Weights of a small GPT-style language model, trained from scratch on English Wikipedia.
Size: 12 layers, vocabulary 2364.
Architecture: learned positions, no biases in attention or MLP.
MLP neurons of a small language model. Each row is named by its layer, matrix (down: output weights) and neuron, and shows model dimensions 144-239. Each number is 500 + 25 x the weight over its row's rms, rounded and kept within 0 to 999. Numbers have three digits each. A neuron's up and down rows have the sign that makes its largest values positive.
A block is one neuron, or neurons of one layer that tend to fire together. After each block is what it responds to, as a language model described it from the Wikipedia text at the highest values.

L5.down460:447484501484470491501481505455527502501433518496529522488508506483512483530517552478476523514448532488526494482543502542498526504503524497498491459474514520526461505484514498514508492476516422520527468481533523533492456503507457501506517506488512464511493499526509529505434494499513494521
L5.down472:471506483492516450474502520493469525535491477509496499491507514470536469482520512495488490481530503507520495474468479547506520498476518536509480490517531512471470512527488515517475476535467481501530476511487518457472526529531487546547514515478482527455521506500458460472512489488507515515
L5.down604:446505488480527498533504549449472500510461501484492467529493508487467483510487502523463465492506513494487498448459492476512509506536486510480549479474469485468490439500525488464513546485487503495531478517477496538488436507543484515505465485479489489461506483512479474504441484513485495550
L5.down639:534495510494517479456501479478478499497491470496508520494500506453510466488486504505520485464520492531539534461508527495521544478504462528507461477510484526514507492497510507527531496488541487528523498498519530509461515500524494504520476529481494515518492554503509483471515471462520477513
Responds to: Digits inside numbers. Single digits early in a multi-digit number, often just after "(" or a thousands comma, as in unit conversions (5,738 sq mi), vote tables and coordinates.

L8.down0:516530509499456506455530483516482516517487543478474513448480498534526488501468456516450492527517525463498531561463502477495495474462502494507508458494519479510444464506505491528506500546496503472503490490494472512485499499496486482501485491448466493487517491502496477468541490497463502523
L8.down78:494467515520508498479494529505456527482516509513496531460533480505465499463502504505487487551542518491486492504506520479471526507495511520475457515512469518553487517540537516473509510483511516509524493519538515469499467536484480479488486520503493532497557498508540474540518504533518511471
L8.down134:523478489515499469500461492489452490558550492506528489502495520458516497532499518507491527507464509478527474517512486519479525482511517515534450446537516465519520561511503491502434505441491523535497465527509485459472533509463475464482504517508475535521469475477481482505493537498471428481
L8.down173:526488504510538483521538483475511506521490455478492465492510505469513491515503509492493472498488483494536487526466532503505493489501485528488491508508447506459515479460477488510503510526504481500509554506543503532516526490532490499520501540493517524456467473511495537534481541480505470475
L8.down179:516493567499522519466508497553472503498538500505542475491461519448455468507522520479480559468513460431472491549504534534460501470516512501498468517546495501566501447556488510504530467479491471517516539499506477507500486519486487497506499497442517505494520503493463522516545485525512521479
L8.down245:504523486503497515479542498466492507446493530546530520497519481479488510509482519505441492527515497497530514502476499524497496519510511498563509535507490505474541515545507488511529525524524494509506538469475480541495520523506489510543558483504511486528486543484472468492506538498472480486
L8.down250:527565494450529490558480498508528542525522496567490482501494476535510490502482531527479512507510485475532537526527490519493511501518472487496473490460524499498512514506518456467524487461457495523467479469526488470486540501453511486479511497554477518473503539520526529504512497530470507480
L8.down335:442447494509509519458489524470532522527446547546463524483503495494560495530502501517549535506494512530517469527477458473477496500474510499539482516517491530509538536493519510504477522506497461519488464470511503488528494556506527468497477446467497457508458483495541521493495544516543554490
L8.down361:541470445495499522498458546422508519486458517496464530490512526452471502479527515527489501490478480482480480529515453530525538513430470482538491531486529515515502521495494477503538503497531478487499467535483529541501496477516513528514525527513518469513498532548480502513457501480490494470
L8.down378:510500503502541497520505480516491504540474503492509468481527502517508496501522457528497497456500442482521493523488498521488483501555543511491439486505502505500484476532490518470434511492520520463447483529543453506502472526473481493457509503490494490495502501511431490519520509479532513483
L8.down444:468482485503482490522469445489472492552529504515506475470492529439541495508503512479513509483452470529507547524482454510475532496493513532511497489500511494483460513469504493539459497476472542514518522469539541523497485515499503524535464536474502533518517494512491544520488517448511566516
L8.down470:527476495530502491519507526513477498525511498505501465516507517557492515480518529517492490533501511503466509477502500511499494449467497458511468454470551489501495515509460552514505483525504468493520514461483481486530503496492524462466526530521504558518497495519522510466521504480504489459
L8.down486:498486505503484501504504526479525503510552463531509496478523515503519517492488566476480506525502522471508505517505501484522506497516528474487516513484499483512473443508519467487481506475496457480487515500521452475525461472500550506472511566482502476505538510449492518492556502480499502539
L8.down655:514515510495516506548542542500523503533530495551494506499526476530461499491449485524475465567478483494503519466503532566502508507515522478531543491534490534505506519508501530481532480561512516506495500538514486495485482473518511495503531512483539482503550506472502501530511494466492516535
L8.down683:497498501498484496482458512486519484478499511509555511529502500460527516517548486478498492509468494538522446494467484507516492490470498457550523483501502454442469513473484500460489483496487434473531513473492520499466528455518546480488483544492518519510495499498528504489472507507471507489
L8.down701:452546498514505490546492493515513530563506492534505513523500451539506496528542504501488528492526532473513472517492493510542505467518508521469464504514507536517488454501517462484520533523483490519471521528494457464495493504487468530496514501452415496502460531532500511511464476534498524485
Responds to: Infobox field separators. Colons and table pipes just after a field label in infoboxes and stat tables, before the value: Density:, Elevation:, Running time:.

L3.down397:466486503502477537496487484490503490464505495504433506529491498475473522522497520500480458477477492472495503515564508483506523487489480532466491530521515505532491473495492471483554480492489487479489489499486478493475479503493491476479485522463470502542452537496504477500510480530499457477
Responds to: Mid-word pieces in field labels. Continuation pieces that finish a word split after its first letters, mostly infobox labels and table headers like L-ength, T-urnout, Se-ason, Pop-ulation, and also in prose (p-erson, vi-ew).

L3.down444:504506470507522473545508530529519505540479510516478487525546489498495501450503512480510471513513525540518488510549492510500526504479514499474517464490482514469523544498520474517500489529569505542490523484491454523503506510533524508462500496525513496473498522500545496496479564570487478507
Responds to: Mid-word continuation pieces. Word-piece tokens that continue a word mid-stream, often "ed" (Listed, Died, accused), plus unit letters (°F) and LaTeX subscripts in infoboxes.

L3.down648:517512500472482486465501587446502501542506489510549533490526500523527522520466492539493502485514524483516517515517441500495523508489510506481505498514504543517505494511541498500486490468466481471488487508464510495466534474478482492468517473485510484491489502528503521477502451489488526490
Responds to: Mid-word continuation fragments. Short word-piece fragments inside words split into several tokens, such as red in deferred, ur in occur, n in connected; also frequent on " of".

L8.down58:500479499543487504537507488492486506524493482499503499491513486581493503479499493505511510504506509512498471514497507509478492480489520485457525509515496513523528509504486477512471519488471511520512491481513492521495519483491503508493485486537515515466493494497504494520487481500495503487
L8.down69:496505489502522510520490464489497530504498529505509488472473464544493525502450489525501496530531507519483524516518525483448502499471526495521480492533509511511509534487512500519515448481543527490487455460485514509486506505505494506514480502480508527515470535493510484488539482499552497511
L8.down109:527499499510492497471521532509500496437515496467512513479426461552469484473476551453469488500490519533511449525484497494513542491487464502483496460523466508470521516519485461502500512492506455501486450486553491498470460509459511475492489480532521518479492495523515459508499483481501509492
L8.down167:515494507478505497515500492506498512478459460485537468490494493469477493507494479458526513408488500478467513555521500490491449457524442495499496502508473513507469512524521498474510454500515490507482470553529485489495504509463487547503499483530511496497462501484513504530454530473514488509
L8.down168:513511501515475517478510492487487571479493514523500508498501494466518519523504502457495507495520513475510501499510511488497513479488496515505510489514519500466493513526475480496500500471479500506518473487507483490511491493486498506497470486503474498525475549498504488513509472481512511530
L8.down186:499467493535518514494517508516483548507520480510484511477499488548492504495488525506506506505543487521523522468506487493486508504508491526481503532516526530465535464530498512510509514547539483514486481509489486504483493519531486490521498523529509501482496495500486486506497462477484492488
L8.down272:502477518487532508516495480516491520472518521541501528493514496517498457510503479487486472490501516529509515460552491502519547501479488531547523511503473513479489523519467487509476492550537506502490538517490503522460449503499484519480421507489519499475483471516547457517497504505493530532
L8.down347:470497507481535498505454524479503474484510478503498513481519470472484502501524472479525507451490452485484468498466506427470441489491507486545495482485523486507526502512528540488510471529512521480475478502465486466510481516493480534493490498514475482485527459465503503562490513529502471536
L8.down390:544497518462511498514497534520487560507516498480485518475468487500474515475487459474480509503474519492515477501459482491515473444497459504514503525489532493508533467502481485494496498477494483498519526480485514549491503479499521518514518549496475512515544530494488473474532505493482526519
L8.down417:533506508506521493502469506501490537507511494503484482550509467487514501520485525493505482478492505505511473503489510485473476522497469492535495486518493504495505541515497507533494509475489548522526490495482490493474521512465545497488518490528495484491470523506494472504497487487497520499
L8.down534:492504491501485486493504505514482557479512497501470484504508511543499520491506518500495486509500507511507498507503504490498499491490502480499498524504490501488499473488489509503490499486511509502484498523480483495513498528501496512499494502495496501513506497483503497498503493509474522501
L8.down575:519523495511558472474516528483505551556471477490502519521467510494460501458462472547494504555511553456521529465550495486533475523489489496539496512561477533507501484505484464534493496542504549497498501522489528482479509480501506507491512500500502520509485505503470481494517548482534506509
L8.down589:515463474554540534488525489508478513486521479511482456487526474529497514493539481489452518536495477537497492503489490479531506498469498470467514467495477508418528554486468512498527477464502511486472505490471454526489499554500513491499497514544479518471498519484542518487464474509487503530
L8.down668:524495491517490490502481491517479540506507515509488498544499454479515486500497499518491500509502481527480475507483520491495490492504482537527521489501478478491513505519507511532476502492481537534535519495502487495480526497451526504469496513496469464495490543520527494502510483485491507520
L8.down678:494552508499441525461505508494523533452471506510483496474476501468535512522566522502494471424473447481470471496514503500498486497457531468520490482495442487496528498449474499504504491484483493496487478514428499506512505504496527507518519521510508473489501485485496521516562468537495506482
L8.down682:517508493515492507503524500517462558508485525520499524498486499592501481502516494502485495515489510493509481506523500503505501508460487514493506528500488479502493481491499493496524499513543483492486496501499526519496481513491519495483475521493520498533487510502531499514507482500494516518
Responds to: Paragraph-ending line breaks. Line-break tokens right after a sentence-final period closing a Wikipedia paragraph, usually before a blank line, a == section heading ==, or a table row.

L3.down361:468465475517516495507478542473486499514515508483555500536495494465493504509507534495528475454479489455486510502491494494499495493515521505494449490497518527502473488513536525481546519487518486464456576514527475477510445486506477526497464505508500452510469514464515538515470497520513497465
Responds to: Paragraph breaks and continuations. Line breaks ending a paragraph after a full stop, often before a section heading, plus list-final "or/and", "also", "is", and years after months.

L8.down5:502497529485506518546516517517467569523474498477488520500500462481544518469476499484481498526490534499495490514451525489483518474518532497497502471482502483492546472519447480492510502578475468515479484511498484425485529502526492528467535499518512523506493480538480509504508491536516529466
L8.down65:506544500472498505482522512471524524533495550471519538458508494492491502492511491495510497511543512488514493487521521506470543539492486519472508561491477524509474483461465479503516477541446475517452460521447562525521494521544491485494499510465500482518511479518461528521507452527540511471
L8.down128:471496502507507506516517504518479550458530500525485510530513455556498469523507511505526502466457524518499470541466510494515498483467514495494468509494505498517489499499498532506503495483514475488511515503476514477502472461500505479509487446541484520469521505501505494481489556497535504517
L8.down241:495501496513475490485509470500488498509524480499484503504467496498529529477558485490476477466488497527508529533488511516520465540569451470544493485469535495500494538514480525466504512473522465478463471485497511540461500530506456490505520501539465492477532465469505524516491459442518490524
L8.down268:480498489530567484482477511489499479470494481467490530526513497511546525520529469465473494544494475480509493448443513542511449552510537491479490481551518522498461480515534546541458505510491506537531514492538531469480514522551480443530473538526500538521526504518498503469520532537485474534
L8.down351:425533517503506494466541463518520481488487470518524470464514519487474507460518510502492555489498520457481544501504521462478495504515445514505523547522500512566504479503502491493448502555479507519495466538476492477482517529478484511458530503502501487482478519521521525447517505524509487460
L8.down375:539493518528477511457487508517483533465495474490485524445511505470492511468488546528510475518501487520463503486460518509446494509485492513509481494525433471525524468487519521490534513480542480475547535497502507506528501491517483510500534510464473487513557544486483513507520495508483499476
L8.down466:528553498531472533507481507526495556475510464509516513549443491530501510484507519528482504484519523494491501469517484546533547503510516509516504460518522491497520462495495520547480502505521470528499522501532505513544492509505512541516544514516505538516531535516486514513542509517512512544
L8.down482:492479485516458513487470530556518505494462493550519473493491541446548473463503504515499563465494493463546472482493513485465484535494517484513491506481493493486488488527469532485473536482492496508484534486477517510497467517495483500480500532555522448497513498481439491468491482476483493482
L8.down496:486486501510507488483473504500491532554467489520498490512506493504502475503451542496464525508495449531525486451513561475471502523504498504506497514470491483519508469522469511533489452530484495523465528523469551509480548464519533497502460487490491532595509542504476484506456446548490493499
L8.down539:501486515497438506516493468480495505536502524469511516494553503436516489499535483481465527501530502507531491521504518484479491470450494505516512491492513514506516497475488510511472478545522490488495520511452512497485509497550502481493512477501499471498531529502476515485524469486453482454
L8.down573:520467515461509486475483461558510506496498495510484513482479541509480502502486521517477505561499548518497462515477501525493550509505504476509540500464504546544504441488480514472507530516546488514512494460492489447508502491485482479448520481530468540484509477526484467539539483519499456482
L8.down624:509489445491488504500546452482536505466520514527495460506456458532541486504478473480507498480504527515497530515466525497462466523525526488516497494531458525458500478487491507521486514519486478498471480539498502487518504468515476498502501494504464482541485503484477491490472449468516485452
L8.down638:492515492510460558509527487494518514467460510509486495534517487461465532519515509497459504548503494546522509514504492495458494507535501476505487500486501519503467501514478514505505521496525526466514517512492497521463473480519449516507515495487496487504476452498453496491513498509487515485
L8.down657:494539481499498504481509503511488520477493496491517510468548462535501516494472506530517481563547481494508506518499514457453498511559507520503460472510512495512483547501536536470517512548482516498520492559512470516480517502489496532467475529553493499504533464483479507534455490526469532524
L8.down688:506505498532539472507515483499465565524500451483546519469484483518522474480510513494460518547472504561470532489484471503488508531524541481496496531522508498474501507545503532514487463510469468490471489498490475495476524542501501489458519498496453488537480500497502534497454501465526473463
Responds to: Mid-word fragment continuation. Short word-piece fragments inside a word split by the tokenizer, just after its opening piece, e.g. em-p-ire, En-g-lish, v-ot-e.

L8.down9:449516492518490508470512485499487508499516504558434514503538544553453510507491509514487495516488476475508465470525490493479450474475488501469524516508515440520494510528496492504525513499504495477490521505481454538516499490517465474529523502461494543505490506481498497540538457489492516462
L8.down37:473460509531519505531460459494503526488472468499525476520491472505527487504478543483495467475500508532528492515526477501529522478465544503456475553513510517449547546543460519502518555459516511530455540487519490459483483488512502542491510490524513513512507485543500500513467477541493505480
L8.down73:491491451509487498509492500494503506492483455451492473441478490499468490483506460481499525522488477471474494530495488472501553492475526516474469520505511542533480501512529486500585553490500451514520498497497482493420526511459499485495528489485541508491514479493480492508500484475483493478
L8.down164:507495513501499459508535502540485538516540508491504491478479484575517500505506526474479520501534478513490499477536455461541510534499496452482469526493484486512521486497477456505532537504471511498503510479522524495517479505441488481512501417538467514477534513505527485500521531430517491522
L8.down203:511485529539478520487466517486518511523534528461485486486475475501482526490534520488525501522520490517489500510494544512494486504511480469409521525505542480474511507486538544481504445441499476498523502463488520511498541498457541500506509481480506490485502527508514476495512431482516490472
L8.down257:483479500485520491499476468497506570466506504532482510535483495499512479486509512465487448496510504505531499491518482432518529483482488466486505576463489520506499503492438518499515500511473513466488460510506462493503532482492489478506511517452517490535538483520468493480471493504531529496
L8.down270:486502508498504493477485516508494468476494462503519478508531466512492534490472461467483484504486525502508506477492504520461497454509497520483531466536504488492447530493478484518490476519516507458489530492495501489496508535488511553539449479464527489519492494485490555467497473508493530515
L8.down343:504518518529507477500540526467542476473518544493517512491492571447510527501468492533495494508450501490536498539490509497453484502486483490498467527539502550510466512501496488496542488505524471484502507472473505519511528479546453530506502508449506538517528484484492513511526524487501519490
L8.down354:516506501511507498515485495460499454491492562475455493487486572509449505514474459551475539512487545522498524493501495520512512495498510469539476467457508506536485550432512494484540533500462500490483494539499460521503490518512515513498462513515481506507494458442506478503519517485541541530
L8.down395:487494517496527545507508499500464535503492507487509522516493505467492531491524515498515496518508506469499479515483506490487537542523471507497511496514527523506490552487552513483505518462503462500525541532506499554497519539447543507501446520548511547513521522501513460477485498468549471506
L8.down436:477480492515443518503491528490501540466511503514458525521463504512512483493467469486510507478488510484502501492534461557493502501507509452504561512510544487514496496492499520479487512510514545508493520477488541504467468488490490451494498479464514485513494482468474458482467506470482499507
L8.down506:500477502485509480515496522500502513525531499521490519513459501502506468504501464495525506543501477521494495497477506493477505533523505530489523532510496507471457513474469491514451517503479465564507494489483523510483479509548483478518516492513566497488485483460499474508478464520479523489
L8.down567:523520489498504496485504477493556471531458524514474495498507520508506481486509532499489527500506518501482523492529519490500483503517507496529496505493511466484519559507542538497540499474477517480494499457499483488482485520466533506470499445466466515501506483512477461541499543462468531507
L8.down579:501494468508489495497458510496471528522532496488510473487502509520473502500471515511476496523508535503480503506511523502519507503476509490478501495493501485486496496505510486491482499449521491513527494500493494499509516528497512499525507497488530486511501500482507492518490461525477531487
L8.down591:487492490531470517498485492488514559495525539501475456482506499491518489495500468448527552457483477461498487508498546486518438460513493474511503488497533463543507504500526508491497507468514480558474511452547512437504530440498521496516515501495512511481485469506490494532479490506520503494
L8.down664:525457501489532470498515474490478493510515528494526541434499519496521521491441524487512438524507502480498508441484497507573518471505505507544496501519474445504535531504512546529501521501514514487515451501472528473518499489511507511470459504484491502488518507451517501489462479495514523507
Responds to: Clause-joining conjunctions. Conjunctions and clause-openers, mostly "and" after a comma, also but, so, since, while, though, that start a new clause.

L8.down19:480477483478539486489504524490510507513471479487521510490506461492515497498506533552496527500510454473462442479534513468512505488527496507512498501593481482560503480502466540530485516485461491490499499490485504524550520530466479544502506491448509493501466456481473492460464467493506492486
L8.down28:492511476473503507506500467516464528501516472478490512485501513489472538515513531497533493502514466540461499480486457504476461454478523472515492480541513496495486450537539500506486488486513489498512519522487498481551505464474537478509518505451547497471546515471464496493510481486532504529
L8.down165:474509472477512475498536524470473519450504507472521519519482512524452523484516520494519498525497536503500481453498513448509495513501463507447508498527524503526519500527494505470466493541525514507520457506514485487515507509476483474523488490503504514518471534474472497474478460490490508493
L8.down202:540474496507519473523524465483531525497496497505502500492507478469514514551501469477503550475477518471513514511489506491510455503475488482509506456464527477527505526514524482519455471546478545526488462453507524487499539509496510488478536471473483519453489501494495489446487494553458502480
L8.down228:483506511517493519494530527524489499461498464529493455487532508483502481435517541491494516472504504522468546485470468495473522510525503462500506457512463474520477515494503531505480528509556484435518494508458503528508496480502498504538501499517496521503468520500495483482526513512484520507
L8.down246:456473471516537493490514509500483543456486502497472496501487534528500499523505495491504497532495479458476508481507474506497482506530503492537517513483490515471530488487509526529509493516500499489527489530506507486487462504526527510489513533515502457485501511487500519488508521523500441504
L8.down278:474495468460485519481450506485475522474514519476508518485471480521529496500492540541480518453482501469455460456544500455533467508498475498519500497489521498473519451498532508484513524462517485497475471491485487496459498484499497483496515514468446510534514476525482500463502504538506481468
L8.down302:428456509492528512457511513470514517513490483505522533524498454504518471502500452505515518525526511579541494467443509474500456541502481486520498569529482566494503516493505461511463492508455469480448474520471533497485482492477546491476483502517479502496496518476478544497480486495503479483
L8.down339:537503549527469534511512489494465509466455482540521461511516529541535477456516513500492469486478493514500493536475511514461523490536514533464486475548507480491479531510466481530502506543489474466516469462487494486511484500499520506481506517497489497477528492502502491489506491534530538499
L8.down371:459470499513483483542509489516523520514500491517539488479545523482505468476517520538513479499489503427472522523472524482465518490504547520547538490454519515465495560492481540436470490476474534508503449523502487483472538494431528514451520493546459476485539508500523480492507502490517505486
L8.down445:487522494484487505501490498548453517474475489462523529469526475471518493495450543470496531533509517511494461510529501465517505507477513480511505511470500536484464501490504478484506474480516491488464494505504495464488512508503533531489508494497518493531539480494505508532526495479462472473
L8.down455:494480466497530496515519517536511534438522549506475494528484503484492500492524484510452503504500514498529482561479489446479547491509459478518506461514499521506502482490490453466546497524522539518479469518553485472504482461498527508525457495516492485467509488518491507527502495516498494457
L8.down474:528481503530523549490481464498497508476485451531522512531456494488464524453483511484538490540479510506500510549488498494515471512494486483549501527554538545420504496521511509493457526470491548536532485494490525512459496522533505547555477486493510511497506501552501526482502490485489477498
L8.down611:527498464503492504529537525547522508503488489495498517480508525476549463481517464551495453538526468493539501525515476531480508519519530498575498523489492515504524467475498501536507514548510480495479536457492514475542504490523481497517510486469482516526537507478476522500531527479518475490
L8.down669:484490461507454507487573489530482513517541502510478462465502510496509506486492511498543508489504517489463463518506518449553544489518490482480490487489475489493522513540483512481525472488536554522476561533502498473502495489509528493522469494456536529501457432496508506502504523501521501499
L8.down673:534498476487524519492528489496480544482512454490469522494524520505458512487463505555477494491516533470480481508499495517478512474476434471476501508468552508480516493493503471510547492512516465512491508489485470467495507461505536471483508529483507502501469472482472476505525492478481458540
Responds to: Numeric stats formatting. Tokens inside statistics and measurements in infobox or demographic text, like unit slashes, digits after colons, table pipes after vote totals.

L5.down62:488495495521524510527520510495483514501542498500509468489509516515521466528490491519495496516544520523498490488510479499494433531464509505540492533510500509507492533543512498531485471519533517498446524513499471497530508491476472504466497533463528500479526496470489551499491475489480584477
L5.down254:513525520500486457494505490495468509461512492547473549483468509463491485521452537501550533470510438470490472542504545524488480474495486488523504520518495453489480515478555508525513475500552500532526484529476484489493549475474489529531496492529485506491499536499523481508522507467505463481
L5.down255:544496508494427478442495522463483502497506533474469514495495492485460484504512509498504511503458493484487462494454527490482511471486491504469502488491480446486495498499479472520509497470512468519490508530472510519458532503489497508530481463493484523485533517444435494524496509452489494507
L5.down332:501487493536540543481533526464478502482525546447518545482481527447503526476531484479512529482497465487483465508493513479519512462511442522513468467475567465507500499478578516522484492475486462515474507509517467561507482545508495499495509494470509470512509510481477480506477523494518517500
Responds to: Infobox field colons. Colons ending a field name in infobox-style "- Field: value" lists, like Position:, Species:, Genres:; weaker on "and" joining nouns and mid-word pieces.

L5.down219:531494518510525520487481536507488499467480532493462544497459486495456509521511493496517484498530511489509497503482453513492498512457493515504531503531506497479521517532494511564493462496542496501472560490464515503481493480535512480510478506484495479480518510542465523529526490493497496500
L5.down490:492509481470491507491500476486496501504508506504495514504494522482550519490489524509505505465500489509538516512541513549499458440511539476462487561517509502529527474551498530505489507492468504491542525481477445496524501506507496490515484526524512478468467530465495452510491550513507482482
L5.down588:496474460496456492448480518500502503508466476449450522490441477438562506517478517519492519516489464502515504464516463502506536487493491522457524559536484536520518451474501507505521506473535531556472488539495535523529486522491473530498514501457521484466495527526486477492515499543494532488
L5.down655:452492462521524517479533538512497518459515471534508515482497494550500526501485498507526522499483534517504499565538509509474481447505465516468509490540517490451526525538532492535471454501481531476490502496464442496522468504466486521534517532499478485480521505474541487532514495496496557521
Responds to: Mid-word subword fragments. Second word-piece fragments inside longer words split into several tokens, especially after inv- or en-, as in inv-ad-ed, inv-est-ment, en-v-ironment.

L8.down85:487503495501503483484478506504471442508495488488463489493525535468448469477468466519533509509507490488507495504477480488462513498478546521495489495477481547531485494541499505472516509492512509507465520580497478482485461505497522474480523486513524516499522476503443467506505515493514488477
L8.down125:477474473477468499497530490459453515458472493479457495515524505510502501498476510538497473515536542489499474530515480468509527517469477497500503539512489484510533429487507493505499522482480524519488480516447498510486506485507511457503523528485559484509462450486493511516489508514481502493
L8.down133:513490506469487478464548508513497544510516452496513518498501494541480485504481494507431507496490481482479523537501505496503461526502488535532508484482492505514471418512521549489484474536545492503506496517490456489501521489522516512489488526441529510482465479459500501507500499506526541534
L8.down145:523488489521478531493510514526459459479534526497458495501484552497511483490509493515528497457489480481476489485510486507468505491510476479533509510516484493503486517507521494500481492454497533512493493496521540479505514472495507416503479487494547514518486462498523491499484536495534508500
L8.down204:511502477515479523508523525484467507555497529590508531499506518518518504475520491490491522471513501512485491529515472497504452490507531507502504442436526477524521504502457468510507487504495505467510482503499494550476495495530508495508497445497481498474477535533536505510512513473531514494
L8.down367:526509531528479506555521530474466482494489499510459477501519481565490532498506520480512459532482518496508496528468492471495487548549490447513535522482485452519486520536508472502495458492494474492483527493555519512473503508500485525501484472508533503488466532513484449492522468508510502432
L8.down381:507497511539479501517505503500505527481520489485527494486494489490472511464509486493534504503508514496514504517516522483460472512499496505466500450494465479436496469526484529537462456497514501496502515509478482497466481502483518525474503516499556542507490523512535552514441506508493504519
L8.down392:493531529515445519505525485506429501486478506505494506467503485501522537537517501444548472528463579448485544489507527499446499442479483511503482469503539503504481524497527542474509497494478530465519510513482476478495495520504502541490486470504473549528505509529513489488454515514506469476
L8.down431:485504496534469477488510539474514591521518501481493472501485503553493486490501518482507482477495529448482456513496520445522520440517550488538532509506473486485501467445517515516497483524505507525506500515493466517449504491514496452474517484542514504462450489510470472509476472493507490520
L8.down544:488529518550488513454515490514475519525489443527513537511494488540488492512514525492485529511518500514474466470537518544515460505510524482472500538464474481513532501509504529496508490467508498500492484501493493479521517522516494531526507432508537488504472461498453509486465483501525480529
L8.down549:524506526527478500491535476507509505525467505538556537552543536513503490482490543505471483498464501451525486536481526509514511494510492452542481511521488475493445523486509494522538510456494495508498539463485475495508523517505535470494522538504458506492503537542583476550497532487519505547
L8.down590:547498545492465494528484510524487540522504483533487462525492496511515527483472488530517485466505548478485493479526503448488488540501504478505468540526483494483538501480476500512496487499509504547475534472512491519500504469505483533489499496499510500510508515497484513531527538500499473519
L8.down604:484476489499500498537529492583505525509531531528513523511466452465472535500512464484525520536463514502546543483491501519487487517500506520457519473498482511465491474459491496510433505513464522492516496526471517496507484504503494538469511509487495473501500546499459492492486506489518538521
L8.down649:508489512545511492485493487509494563541492515519482469483483524500506493508483490494520498484518506509517517496501476546505493515492525469524486492495545494523478523496475508509475466501478506533479491480555536505498482486498530463522502529474522528507476517483488493521495498490456517522
L8.down654:475512518479515492529486480531501562538508488503492518487509464570528497521503504477526465529495525510516539497503501478483474511492506480511502560497498505516479485528492486478503494498511527498490496468513498509499477470491516515512516476495478523507463504513504467484507544524500507479
L8.down702:506494458461461498496523474501496517517505523503500526514516536486485506515527444495507450489512504467510480494485543518511486477487513467500507544502487508473470517500540465509473503467518545538527521532490493519507554471499506519502502493489546531502536508468482485512521514513508449501
Responds to: Mid-word fragments after prefixes. Short word-piece tokens continuing a word split into fragments, strongest right after un- (un-w-ittingly, un-k-nown, un-i-que), also mid-verb pieces like s-ought, w-ro-te, me-ant.

L5.down75:507497469483468524517502507554474496492500515497519484499461481499523556533502485483544547514499483481494498537501524489490494471499472488481509522512514487584534477511518516476544508507466525511483477483526511556473479527534499477481543454513491484467473524496507475512496510484486481434
L5.down587:486457480497491503543487491505482500487515492491469489492475504472501509477474483512534488480512501512515522533527492521488467484473514474482492483502492510488505497482546504513496509503492486502501490488527480566542403455520487527478479510484503517517473492555513498501510488488505531459
L5.down608:545516490504492441495489494518498487506502491462463526502485515461512485553516477459467507468543469490448498497479497488532521466524480535501462483499463503486473475503507534466507526479514527471494498470518501462515450508535498496493527457515490510508490532490535483494455439490509533478
L5.down689:535489468513475490474511498478556505480537538504547512468491489469499504486474504495480473488490484514505528486466513493474472507484499536501543460531503540480495495502497471513494501514495523510533512480500513521464501542486487496501508507515543474532510529507498481476502487456537506481
Responds to: Clause-joining "and" after comma. Conjunction "and" right after a comma that ends a full clause, opening a new clause or final list item, e.g. "was declining, and"; weaker on other connectives and word fragments.

L3.down401:481458463497503467532505520508484504507501457486490522488483509500508506481560509449480528481439506444491497527501479510490499505475490477483511487506489491472488464496535503479503485500490484454507477515507529500519502497475490505532512490494496462458517506520489494493476510494494479539
Responds to: Coordinating "and" token. The conjunction "and" (sometimes "or") joining clauses, verb phrases or list items mid-sentence, often after a comma, as in "when aroused, and while" and "Natasha Bedingfield, and John Legend".

L5.down178:521481513508469503503471522461480520508470496529461519520489479556502531507575468493459510516502551473539482491509462502475495507506513515468509470517450498544527510484520516535490491484530468459454491529509520469488491522494496497494467519518536524489498479487552520501518474463501483522
L5.down207:516447546508500539509511517475518520480478485517531498513515497541487432536515491499527507429441498471487489471503539492511510519494464503476529511503484467493504446477495525501501525482536495523522494529507535497487487472524521541499492451518522512486523515458567472481503468495535494504
L5.down591:492486523505478516535525483516510522490572451519470477492514508519529501479451498509516501545509465550494518489491484532502478525502555463496538515470480508481500467484492494465474481537511502523458480565481475497497488503540540469485512530477506512483517524472489475543508502494471541440
L5.down629:489442503515495483464487497517475506498525495515462511484482478497530507536482498524521502541524487528519501471482499486523482451531502503496519535539494555484499494498470484479476490475485516446533452521564531536527483503482461505530480489481518497493472534494463464523472507461493486531
Responds to: Word-start fragments after punctuation. First subword piece of a lowercase word right after an opening parenthesis, quote mark, hyphen or slash, as in (s-inger, "s-et, well-k-nown; also after a short split prefix like un-s, ch-ang.